From a checkpoint of a small transformer trained on Wikipedia: learned positions, biases.
MLP neurons of a small language model. Each row is named by its layer, matrix (down: output weights) and neuron, and shows model dimensions 32-95. Each number is 128 + 24 x the weight over its row's rms, rounded and kept within 0 to 255.
A block is one neuron, or neurons of one layer that tend to fire together. Before each block is what it responds to, as a language model described it from the Wikipedia text at the highest values.

Description: Predicate head before complement
L5.down113 [ 98  70 135 162 102 107 139  98 125  74 130  99 169 101 116  93 173 104 151 168 104 105 135 164 165 122 116 138 149  95 123 101 142 124 148 120 132 180 112 136 153 103  90  89  94 127 138 135 122 128 177 149 175 162 111  79 107 124 137 131 163 104  86 165]
L5.down204 [108 110 139 150 123 118 133 158 148  92 109 168 141 111 134 155 103  68  92 107 113 122 144 128  80 134 106 142 117 103 114 140 172 141 114  84 105 121 119 150 133 134  86 138 107 112 129 158 129 119 142 163 137 112  83 120 146 128 164 127 122 145 101  95]
L5.down268 [126 108 149 124 115 105 125 121  92  86 113 166 181 150  80 148 132 134 129  92 111 142 132 123 114 134 108 104 101 104 140 114 108 138 128 107 149  95 167 149 104 169 135 133 128 105 129  63 100 137 181 140 151 106  90 113  96 156 121  85 144 115 131 117]
L5.down344 [130 162 153 157 170 131 123 151 134 110 123 133 154 177 142 126  97 134  94 130 126 156 129 110 121 157 118 119 159 191 157 187 140  95  99 152 160 143 133 145 162 167  81 146 122 134 127 132 109 125 127 150 116 127 158 121 134  81 142 161 132 149 138 110]
L5.down404 [114 172  72  87 123 121 109 156 154 124 147 117 107 144 130 156 137 112 127 121 115 104 141 143 117 123  88 112 142 111 155 123 134 140  80 115 105 106 154 175 159 135 136 119 170 193 134 122 112 133 130 100 145  94  91 140 153  97 119 116 144 131 132 134]
L5.down452 [147 119 114 137 103 166 127 101 119 128 144 128 123 141 129 125 122 126 171 125 118 133 127 126 124 147 191 139  91 101 104 126 157 101 134 123 117 113  94 120 141 134 128 122 111 185 139 115  97 129 110  81  97 139 140 122 114 116 176 128 141 184 107 115]
L5.down936 [137 149 141 140 137 111 150 153 103 122 144 153 135 114 105 144  93 133 151 145 160 129 125  99  70 144 147  96 133 168 103 110 138 160 106 136 147 138  93 118 124 128 105 105 114 148  92 124 173 151 128 128 139 154 101 140 149 143 133  97  84  86 110 111]
L5.down1033 [ 97 147 104 148 129 145 127 167 121 119 108 101 139 114  94 124  99 111 140 142 164 160 117 112 120 144  73 122 145  94 152 150 186 132 133 160  78 182 171 115 128 158 155 178 104 108 128 102 162 146 163 125 126 107 116 105 158  98 122 132 126 143 107 121]
L5.down1139 [123 155 114 144 118 102 110 135 107  96 122 143 102 107 114 108 128 140  93 119 142 117 128 113 162 191 130 117 143 126 115  96 107 140 149 132  95 144 110 156 187 170 101  98 202 118 108 107 171 180  98 154 118 152  88 159  95 128 137 162 118 105 167 143]
L5.down1157 [ 94 150 134 113 147 101 128 104 124 113 139  99 114 127 122 142 123 149  95 151 118 151 123 152 128 151 131 159 111  90 119 131 185 152 131 130  90 135 134 124  90 134 173 111 132 113 140 123 137 164 131 104  74 112 108  53 161 144 118 150 112 151  97 122]
L5.down2208 [144 120 144 131 128 135  61 156 131 130 148 142 174 128 137 146 116 123 138 100  87 142 143 137 147  95 146 139 147 124 150 150 112 131 121  96 160 141 120 100 190 130  87 101 127 147 116 162 107 105 134 120 127 116 143  95 173  68 119 129 135 169 174 104]
L5.down2640 [141 150 151 138 103 156 112 133 131 163 157 152 160 139 146 126 103  91 131 100 115  93 106 105 125 120 143 124 125 161  81 134 122 124 119 107 177 118 113 102 175 141 103 139 111 138 100  91 136 122 139 123 134 145 119 122  93 155  88 116 113 190 112 122]
L5.down2770 [142 127  80 116  99 105 103 131 118 115 126 152 151 126 127  84 131  91 184 166 160 120 122  91 110 156 151  72 109 146  83 121 125 168 115 143 100 114 172 125 188 125 102 116 169 136  94  94 130 123 104 161 118 109 159 154 172 136 139 133 150 128 125 134]
L5.down2899 [123 133 133 136 102 115 137 132 103 138 130 173 173 132 107 101 142 126 141 110 119 144 129 128 114 123 174  84 164 135 108 142 124 135 119 131 110 101 147 134 141 135 120 159  99 152 118 107 144 168 158 106 119 161 135 106 139 138 141 127 134 120 114  54]
L5.down2960 [179 143 114 102 127 131  97 140 103 179 152 150 154 117 100 183 119 139 100 160 151 117  93 105 110 185 194 124 112 119 144 118 132 130 197  92 144 154 129 106 156 138  97 140 131 112 128  92 121  80 137 147 134 116 152 132 139 127 142  97 122 136 187 118]
L5.down2979 [137 126 138 105 115 135 112 162 126 100 170 133 142 113 146 145 145  91 120 128 128 132 111 121 137 142 143 130 118 128 139 165 121 110 132 130 137 105 143 165 137 144 118 119 141 136 131  83 138 127 144 136 147 102 110 168 133 112 141  83 176 118 165 116]

Description: Article heading and year boundaries
L2.down2173 [ 93 118 137 143 125 126 126 139 109 112 156  87 116  93 138 121  96 139 163 157  96 111 141 144 110 126 134 157 139 160 111 135  83 122 150  87 142 150  95 137 115 143  85  79 112 146 138 180 146 128  88 112 133 123 117 164 112  70 150 133 124 110 150 119]

Description: Predicate participles after be
L4.down91 [139 186 136 111 149 109 146 121 103 107  89 121 110 124 105 121 132 150  75 147  99 159 126 104 143 136 164 134 125 172 166 160  95 134 131  89 130 141 136 149 159 130 136 174 152 128 117 112 149 167  84 127  98 100 146  78 112 130 134  96 158 153 108 152]
L4.down1435 [ 73 131  92 130  97 137 118 155  98 134 143 136 163 119 148 148  92 126 119 132 125 146 132 102 129 138 119 147 147 121 136 115 160 122 102 138  94 113 154 161 136 176 145 153 127 150 101  96 122 145 122 143 126 112 126 118 128 126  96  69 141 124 133 121]
L4.down2181 [101  95 121 116  92 142  95 117  80 103 128 115  95 139 149 101  86 138 151 121 156 152 180 127 130 138 142 111 157 140 116 110 131 157 143 132 119 116 103 153 110 157 109 127 142 180 159 105 125 149 114 149 125 117  97  86 103 152 133 137 105 121 124  85]
L4.down2961 [ 90 161 102 135 108 187 128 136 149  91 128  82 151 123 156 161 140 121 113 141 130 108 137 126 149 139 140 203 127 123 152  97  98 108 131 146 166 129 131 129 118 112 147  93 160 146 100 143 101 119 110 149 144  86 101 114 173 135 145 133 142 146  82 140]

Description: Verb stem tokens
L2.down2236 [139 128 130  84 170 157  56 165  83 116 108 160 129 117 154 115 125 145 110  89 131 103 108  71  93 142 159  79 140  94 157 124  95 127 155 119 169 129 116 132 121 131 146 118 128 151 114 130 147 113  83 160  97 160 154 131 101 116 141 132 107 120 145 137]